Weights of a small transformer language model: no biases in attention or MLP.
MLP neurons of a small language model. Each row is named by its layer, matrix (up: input weights) and neuron, and shows model dimensions 112-303. Each number is 128 + 32 x the weight over its row's rms, rounded and kept within 0 to 255. Numbers have three digits each.
After each neuron's rows, "fires in" lists the words (lower case) most often at its 100 highest values on Wikipedia text that the model never trained on. A number after a token or word is its count.

L2.up168:062163128124127085146105202094109136129088086133092065112165188064146112137115132142172142166093118076140124180140126121170089121089104109070156124128131144202142128148109100104099093016102139089124125098137111128161143098187186091137082108133163124152164145098186155164141161165130173098147186095115139111130139094132067121103130093053129166191150135113182118109121090080177131185115168096081122170173069130124131121097183157101180123132112144105052143108153117106078124095202172123110179164110135142060112104164158141136151110115162131152105118128160070142110164147085054133
fires in: "as" 27, "what" 13, "something" 6, "pandemic" 5, "graphic" 4, "memphis" 4

L3.up41:174106111119118148173190120115079155128143165091149128139085085184161149152107157145088112155150138115187082118203123125138155185184162163076153115175090135141104079183155113080075192060099166060134097177082148164112094119176185152119114120123087150124112143097145085124102108160109123142138140157123121124170124172177150137137144142128118181112111130117115146164087074120123161156143104121093159126220152129114094167111130164163119116150097136110150122095161121120145118149106178114159114195161143146091108108118098082160110105131148109151115191146077124148133082113143147168
fires in: "at" 18, "to" 15, "from" 5, "while" 5, "leaving" 5, "life" 5

L3.up268:106136189136120111128111102107136179162095155026139068169175140204116124148110137160119152130109156088116192135141154175122182179139119102112086219152137140122175145129106131109084189130149153078156140102091132106139099140103051153150169153092127144096130137117152099075098087135111100124134100163143079168175106120132129087049147113124136150144182162141134167147117142134115102132114121086149122124093121132115103153131114183067101151091148116108156138062177118154113125182144095150087163105072124082126175100069136092148104151126102168183121101148086118113107125199115172108
fires in: "of" 52, "are" 7, "whilst" 6, "whom" 5

L3.up503:131074143139148080129079116182131080147101158141126116103150136132153165101196200073148163158162124136132182155109106166135134113124112165052143136079091155199084088116131125105172152041164108080107129094154142088129126178117135124106071119124148153161068103119180138113067092092168110089158136086107083113128140157147143173179165123155092065136218113135192112143128098084144098112101138117106065174099149190132088110133103130133122148103134197088106074107175168115175133133111135121098146124155119162126121121150172138103085096140115130127140112104172165140069139126127136107
fires in: "this" 54, "what" 7, "everything" 5, "thing" 5, "that" 4

L3.up906:175095102143114132151088167143126097135147159129135072115105155097185129125133112118119122153088124151115186078156102099142132133105126037109125049108132144101158128175137118106079110099102092196126101146102143153127089100126155083187120120084165110156125120114171165130202124125145146174136095111083164141066067151092111128161182142136080141120071082174099149054142116138067148089090132110104069144149076172106192062111117145080103111132092056197150088098131132177140128132117148149093119180158156122132138113154100064145167094116142060159114166125141137065081074179101169112
fires in: "2020" 23, "2022" 11, "2025" 10, "2021" 10, "2023" 9

L2.up867:122069094130136090146096159110068212144122173178099120103164130142139156242080095157153088153099115128134117152225183109117106092113124099107095074104146166156115153151171093073138104118159178074107158087095126060130137173116138119093176147141147172129146167109129107167113104106091107134154092146099058082168153206125080130123146155062158133129088157082103146116101130139105140133096154111133165154102158153112130081133133101045128132135155115132115154102178165109127107144126126114162116083148177106175112132105102075140098167126093205136084089165089138118101144141142097162
fires in: "during" 19, "for" 18, "violence" 5, "witness" 5, "until" 5, "turned" 4

L3.up1024:091120168128142122089117138119087073095097193053142086136103122198083122123121208056113128159120130114093111117090137117147160169129112132125105126131140134113161163106091158129167094156094146084110168172121124116143165130107093134005132161124045052152111152078099124102098094145150130134136174170101135127198087105136124139093133095134160054127107104178086143125131123108161134129043177185190121146099077137155116109116145140118170072150088092116118067125105140120100168158122193128165207092162106118126121131132184100140096180081107164170078060120084085121116123149134115107
fires in: "0" 32, "elizabeth" 8, "january" 6, "december" 4, "plays" 4

L2.up325:113147140157097089147158085104090123153112157131135155125164170094049123124171109095132184133096092194152156162095107141063171137104151182101087158091160134097130126135123122100101080178134093114122112119155052145130207118119143145132090118097072173165180175087107100153074172098155128135127105115065139150150136174122107162174130077080214080129098151159130128144106098091151140079120175151142123121120125126183165109113176144156135107093095110130157131064183154121132122099140119068128121151126120183039123137122134125104102117084086135131131084126123146092126111103115135181
fires in: "a" 21, "as" 19, "at" 14, "when" 10, "upon" 5, "by" 4

L3.up154:172146107105088132165129075118211083178184082121117199110131112072092141135097156063107085145084113132115155109126216172121138108074101124088091090090115130126102152116088071075155130167115121130138177180127144171133132162064170063105132154096073125103113154138105082128108077089163138128112116130161084135166138126146148110104162105108125116124102183135117117125144092116144151108134079143125060169148130164119160147172149129095098130118160090100186086164111172093134155059183154135122151173123093113174118163125179094125131109139084195154127074138161136140150073179185137147
fires in: "of" 37, "whole" 6, "place" 5, "supreme" 4

L2.up793:073110146067129129077125137115132128109134140119079126079146146089078098091109126132081126119106112149155121125151161175117140095099128118219156130117090173123164157185134157147159151171098161120079097121156098130077154159174178085134141135127153137130138148166122154088116148177136171127175149179108141127091079152139116135155154107101118067130162170109143161132103085167119100089144156128209098129156180137099088164086131125072161140164148115168112176082171127212154123137125142080183167079112067119131089066115102099114134129157101134076140130095174183142071117140093139097
fires in: "it" 78, "www" 5

L3.up1203:101153163120125161125106152087182150072105113153109114136153101120116207121095101072157132098142103145144149180148118163162107083085060110097125104137201082142119098109165087109158099049076176066109161082130110121116102111111111138153173106147107121093138159144133076126121167091117182176195133176079103115089164179113086113063104135133086150117114055141132133097134130162120119135118135115160099158157062166075132185155140134148162129105163179083139208128084155137198159112095165082124132102152187090075091130109084125131168118133164158173156105092140120141123114105150099138
fires in: "as" 54, "became" 19, "become" 8

L3.up970:161153128141069193163122216099159103128147090141154080143082196127146097154105127061089128108136125101129104140129106172177143179176096114128105141145112170074073138122132123168085125169156172189128122150135092145148107080122143109119122136148060118126098154170154144144153108144172122182144136120143109150119132102142128076091134140145115094086189121146149091106153205086105140195164142100098149152168124107126141137167138153117045166075120137119069105137106100173152168183099130115166114108115118159131103135165138181125103130127131128089093159116160131065083068101137128062
fires in: "of" 17, "by" 15, "as" 15, "whom" 5, "gymnastics" 4

L2.up313:142145137109191140087075161149150183052101089162125103143157099112142076165123116134066095172135132096149164102109073102126142173108085195151135128176077126084145115092100088094117096144098112102130110165110112146136115104179102171116084112167120158144146126088080131148121106094120167149175148070123145109145135198115071128208131196176173135125135125125110107149070090139107175115123130088156141144167188160044147085124126114140086105133179101117185108103093120155124080124130160136136091150214136095130136114107101115091112159113087130121134165149144120102149111137172165103
fires in: "to" 37, "of" 6, "scheduled" 5, "for" 5, "article" 5

L2.up577:130166092155133141150133082064200129152073068116167167152142164108149140150062090153140109168092099157124140195105188135038194101117122188156113146148151159095049166097086092109079094143138141096126167075105138133108109147110138131074152104097086150130132164116179117168116139190136094093103078116101163165095154121099126145201152164142093131120152154117127200125022146130180157073102178135150154075165145173143103056159170111103084171136097140136132071124114129126100127103138128176113160112095138114147109176111149118090128161121139153122112085143134084100138083100096152135
fires in: "in" 13, "from" 10, "with" 9, "season" 9, "segment" 6, "area" 5

L3.up195:095109119199102129138110134131162131146084140118114155133192170125128169139079193112125148104092116092124098173135179100115117123060158125130080052166068111114120144139149143096119181086060116093100131151110135148172188085170097171199130157129088122102131142095143123102149061152085098140103153165143164143097179159145148112131112147106184111114144134141121141151104051104136143104154128147126101150077104117128115216158118162085110095097124159174162139149183131147097100134189167162137165141125181157191116138105134114099156139126155157085175088106122149130112084113174112128
fires in: "of" 35, "if" 9, "john" 5, "m" 4, "hermann" 4, "fraunhofer" 4

L3.up500:129042120144101084076153117157120104066140095134117112097123146102117126108122129124184089182039163147085111173166063101151146081166117170122072100132081171114112062044135148110120109137085134106135189153112189125156198061123146117131109097105099156074137108099102104124109111080103122130134144093131102153130184198165093122092136138069112170075054056160137146125145149104156148106107086113145078136078130094125111127125138139089105100123102088110168122121140090143138158140195153145127078062120149113130104186169080144105124085138062138165163089172133156126123110141131153098
fires in: "of" 28, "by" 8, "a" 8, "the" 8, "s" 7

L3.up451:080161148154134089122131161089101111108120139124095162069066144105113093092107139079134183144148159095101103113057150142123150103157105082086112104156115132119079125095162031143093113102081151147139132193114176134143141144077130151085164138069162109120098111120119113119149111149129134149134127175163150049174134119111157185185077097108061111132060100147076131104160109148176104148188157096041104101134129173133113106157105172126044166142160133135118070107136120144148125075158113104160129113155123112112157112126062141111102158176101109157109154187113063146161156135140155063
fires in: "at" 76

L2.up218:101143167167107148150161118066097102194197119164152109149132158152115065139145078100152126176123211087116123115112168108134161145102107166116152133143096159073144091144163141084081175128072176075145140075184167106114137126128125147115126133134130133076149101121029034159081107104144105108168135105103093129075122148146125130142120156072123126164117031093114119139100211133123127119166133129133149102095113157126173091147079147115181094133137097183067206146095115138112140171144163164170143118128126065163128172145087106161135125136145083080120108112106195098098117147154103135
fires in: "s" 22, "chevrolet" 10, "of" 8, "baltimore" 7, "and" 5, "now" 4

L2.up590:078133153107136179098129087157138103099090114181149109192094103196096122152097161146123096167109089142121125116072146156116101083135072148159084176228103147119120140155084149119112125093100115156131141147073191161092124072159185147130102136131040101119095141095125134080128139158107137084162090167114093100104140214104136125150106127154137149116141144129101163094080120106138228167139066192093116133155138140137052093149153131180120141183171139109194126095109138147135119097165153177076139137112131145168133097159120105131166132132094104133122114114057118149111155137157121114
fires in: "of" 16, "at" 15, "reached" 12, "near" 10, "reaching" 7, "in" 6

L3.up679:135104126144149089141131142146142159114124104171174088131152085094168122121124120103127117076151154138149129159187100160141127103143122105128118129133076157141123104140149131165084077207081127129095134123107111154112114172124130075218078102119155156146093129146181099154176126065077101145104091115164175155158174123134127102098154127097184114147149203115068110115114138083175116094159138143087081190146137129150172112110105098117143143134124129144151138087134067100109101110125152174135182172084196150094143154133190116109081062134093177147090095128135087116110151081111153106
fires in: "or" 35, "and" 20, "of" 6, "s" 4, "m" 4

L3.up656:133117102184075116131121178159136081159106190093150122136168113151050107130161126170124107103117033110168175088158158146136116116077109124138077089112144162165116121126205085096085138085163158184144145110066137146061112151151096112166131142124152106177104095170113123135138140180145086126174128074137178146155084077144080111121184116119146163109137153173123156158127133105080104106123159115169071129084099159187110096075120110163140041104092050198167091131097091105114099192152130098129125137167091102141100116162068124125144127058115124134135093133109178096144111141156097122
fires in: "to" 26, "in" 11, "records" 5, "translation" 4, "release" 4

L3.up182:077115121154133102098124114151135099168152076119096108145118172154182154156123123140146117131103133136089152119158098094110147167113088119160152135145106132141157114152176107097146103087101185125181090163083164085063146172139139125146108183124129110121099209123124080122126107128118177151134116113128126118124133161115118094137128167164149114117156118099106067062167167164179182070156176128081187148057077094191143157088095193087125105134073110128157134142157140067126133145113181157141144151123125134123120144135098096117092122081087161179178142182106152156108144075072173132
fires in: "2020" 13, "2022" 9, "2021" 9, "2024" 7, "2023" 7, "2025" 5

L3.up490:139070127146095084156135175074109140126138156117135127098180112096126106167112079094121075171074125118110093091137102094119071190165163085149148078116117139078140103108158162157154180198110129160144132052140123088127133153159092170137123125118121100104120181085128139146126136165059101104126065129137114087168126160164166174154110101121134183071108164189166145126136135137156157079146172129170088125134146167117114130128124100075111148093089145216083190161123123162105139068111129146173192182179180139087128147181093140116118121154150098095142134125162089113148119146126171096
fires in: "her" 24, "his" 11, "and" 8, "s" 5, "acrantophis" 5

L3.up1100:192139071052104094123104184134123110123092182115107132114075110087115144158119125110072111090128095168139192144146151133124104089133127155180105108130162125061127120087100152133151154156062102097189159100129116123163160134139060123141147040108100089100108135157154162084118124086115120146168146145128091086106169089103082152201092087200211156136173134115131076107145123115120056138120104094089048068123079118121154095135120119156153051126106089076061141181144129125139156072109117071116108130181152151106148181121163048096106103082173105159112151095152131079122048130157105127
fires in: "and" 42, "claimed" 7, "urban" 4

L2.up794:061102146136086123121081175156197153132104163137166091221145101094149136079120087097230142120173146121094104156127112127163156102105106124126116107151124093163118101168152145115123153137121172154056103165130135135165113130175128146052127132094130097136124087110138102164136158186129153117119106084083122149156069205150122120142155138102155151183194097114151125137079141138159179098120163023140117124137136163130118120117112143083184092123111119174159144145148133152155130151164075084119119147128088122172087090101075108077145126097132077118141161143118128123168150111155144163
fires in: "that" 48, "which" 21, "microbiologist" 5

L3.up946:082107114127127109107123132129112133121091130060148107059071108102162122131078185190143129168152146127147136115151129111110149138136160130122153133102106126136135151098106115109116161075150167161130182131144068164148104138151131154096182064079161157142082101150111159109070123166104132127137115152124147100122092121089179129118137182129062126086090164097127138182156098115145156093152212149128139106120095174054171095111114126087093101147034126133081207137150121094055146147098050131133148108136116066127111138107108136141115096162076128124127165099136193110111136186076148171
fires in: "from" 49, "years" 5, "by" 5

L3.up75:134173115104090151104098139108105160163074135125142118120101084176076128181125120060096097123146081119134124142119171093129164056105140104104115176152123161137123158144077125140083148161132096090209173100096098120157136098136101088119093128096110187110114135138151126133116091123113072109085157132080130063150128225138100154117165155113085144143117073093129119120154120178094165208099181080182126097132090153109174136072120098083107090133109148115136173122095147144181152138090084098180131172188177156070070095188162065118123119147122084086107159153156132180103081166144131120
fires in: "as" 88

L2.up460:172146109085063078067133085161119072150136097146168120095135111128129189119134136101082117190155152135074126146145162151162148097064199140107095126133175161126119123085096113137089146146108142148136119104131117127107142142144115115121148133137125117191125150077108176105102153128091116189107107127120082143109155090098065154097210137100103131169121112119141122106155102107158168109102156190166096165152156181170129096132164139119061131201158114107184074156207105127140146154154112130055155089180124093178157136100082134142118128152122119076157174158107140118090164122132163067
fires in: "of" 56

L3.up244:075118143066135082152166130187111105079165142186157135106157146130130135128083112126155161129099066130078171105143117163146102071108115105159140151160127091167154094093107137135196157133105100173126074128117162131126105165112132111099124141113164117150162149199132168175121120188180096151161131137139127150148108136129154143169127136165137088155125111118123110154122193118137163159158115126129131099196120172089172147067150121130117141112114143152139116103120157180172097164136076160153148115152189116172091102057110095148131112132147118109185053114086089152099105163137140119
fires in: "of" 42, "world" 8, "senate" 7, "foundation" 5

L3.up632:096153146100162126120035106112053096113138133108125131145111121108097133142127104141080167158112132153173155111115130134142088154130122195142079124119135139139144112109114159151116109136079101090117138126103175094104068151114148039115084090135089105159105175138123116126070144100083133135129127130093136169107191154105095085088140146102132107111117165183078118085099134148095091145092154158045154087143155128095150139107175066149077129100088178115112154171077060131119086066160166160136116144075158108145071081158115112083079066203158133130091165157162138108145138171119134146
fires in: "father" 19, "wife" 8, "brother" 7, "husband" 7, "mother" 7, "daughter" 6

L3.up1186:128150079051097178079111083095118155130121115139137115067086096131090156160084213128129117155127189122156156137154100117123117203138128135092090142132029109081131100073155146089131173134075118112182120106127149144099132119129162119176140132138121083132161090072191111161090131142144133144128111163168163171105117135107101113107147139109122136058124110149108127115186098119100100118143105133148106079117079177089156102105102137115093145138067103127161139131112118117109160182133067125154155098092157152158102135173161100080105118157127113148094156133069105177088116182024135082
fires in: "from" 66, "born" 9, "northeast" 5

L2.up1272:047137158128131087147181189161108073157135115132127099132148138154153111136079119159128136158084048148127155176149172190127134173137111146093136119149146147106139107109143081081137115106093145166137176101185172134106163123135180132161076098171153130170148108193183094091081080135094106097164079114096164111090106116161154084161161114069122148151076122142128164118146182092129135139139089137147110093160116108125113138118137117135117100084181139148083080096116130143141103110149150118084135109079111098129059163121084078137108085101105133105153124079089125112128178134117131167
fires in: "in" 83

L3.up272:060111150105134126081114143116183173144131086160141111151100071100058055138090132109073103112095123038170131087125153118104098117138092139057155152095086138097096141067097097068102163152142112085141155115121186160095111154158114126110064148114145097121097164078102099132131035126118107151109100102123193094174099108128137136057127121193133087188115152136160118063162128118104118131129094133116102140082115078154110176124202157104174126130155117118102111056090149121110147130131153145087168096135206073157125082128089141105105146108079133127132072114123159132130180155089092130
fires in: "and" 35, "to" 17, "or" 15

L2.up798:138113147151155127144139140133125131091120153117103151132130152119186104111113138073046145146095137096158149114147150152166165094120132145105127149112216171108107168112140109164126130211112093104197096135070111162130169088051117164124138116126104097104135094122168102118137102118099131145079163157076127172123163170123078143125161157197108180128133071131090126111138100114149131052108198084152159141076114150145147176144105166102127112122171131083131152125099063120089069174103110162126094118090086178163155132114121159115125087155150115115027164137107188121100104156139040126
fires in: "june" 17, "august" 11, "december" 11, "november" 9, "january" 7, "ita" 5

L3.up1133:117116145172099104120178098146070103105134158125189102099142142099102172127181080102118127141104126187087108167142130138154153118089171068117139168127075079058104111139144079127085147102094095123121145149151172020092185184120110156114116115116113102073160093045136098163149190134096157163154115116116145114107078176090159083153119122158117148115111181040131142079170041103110133150133177164129119149136095099119149131156129158162178089120166139172137148135131102087142133115146155142125116179145179119216061144103156116097091167177134127185122079108112137095150143136115131112
fires in: "0" 85

L3.up1094:131077134117129130170127110029120167116139136207237097110125102177100147108135079188174110071107108122134154059144092172173153191142104095087136093139165053119113134056085077178147118135108151107110142111103087125095115160167135150120120078088185088137098134075109117152101089162163127111113070146102107115129153099151167134091104119109130109102110145072111122118097074122111079172122103147150095109145102134156193127150164100123128110154197127153154186109122119168132150111153112110100133122092160131166148164149136131138172117101079135110128069126122155096164144135089176142
fires in: "for" 67

L2.up535:179084058118155150139115214119088134196151118081122187176087139097113108134123113087136094123058157078103106143174127137120094068145107159088150156188129090140114154108132105147093118123101137099129172113119148161112120198129114102159193128058133147125160121140131127136165075115178139141177095123081155126139192163129110155127121132146095197130147088154101086130088186105095120068127073139066110097107103121086171096201095150144158089107086159174085194082104119145099058097136109164123153116151186117065170116138093165121200120111117162097109113153115142095115162147092178084
fires in: "s" 95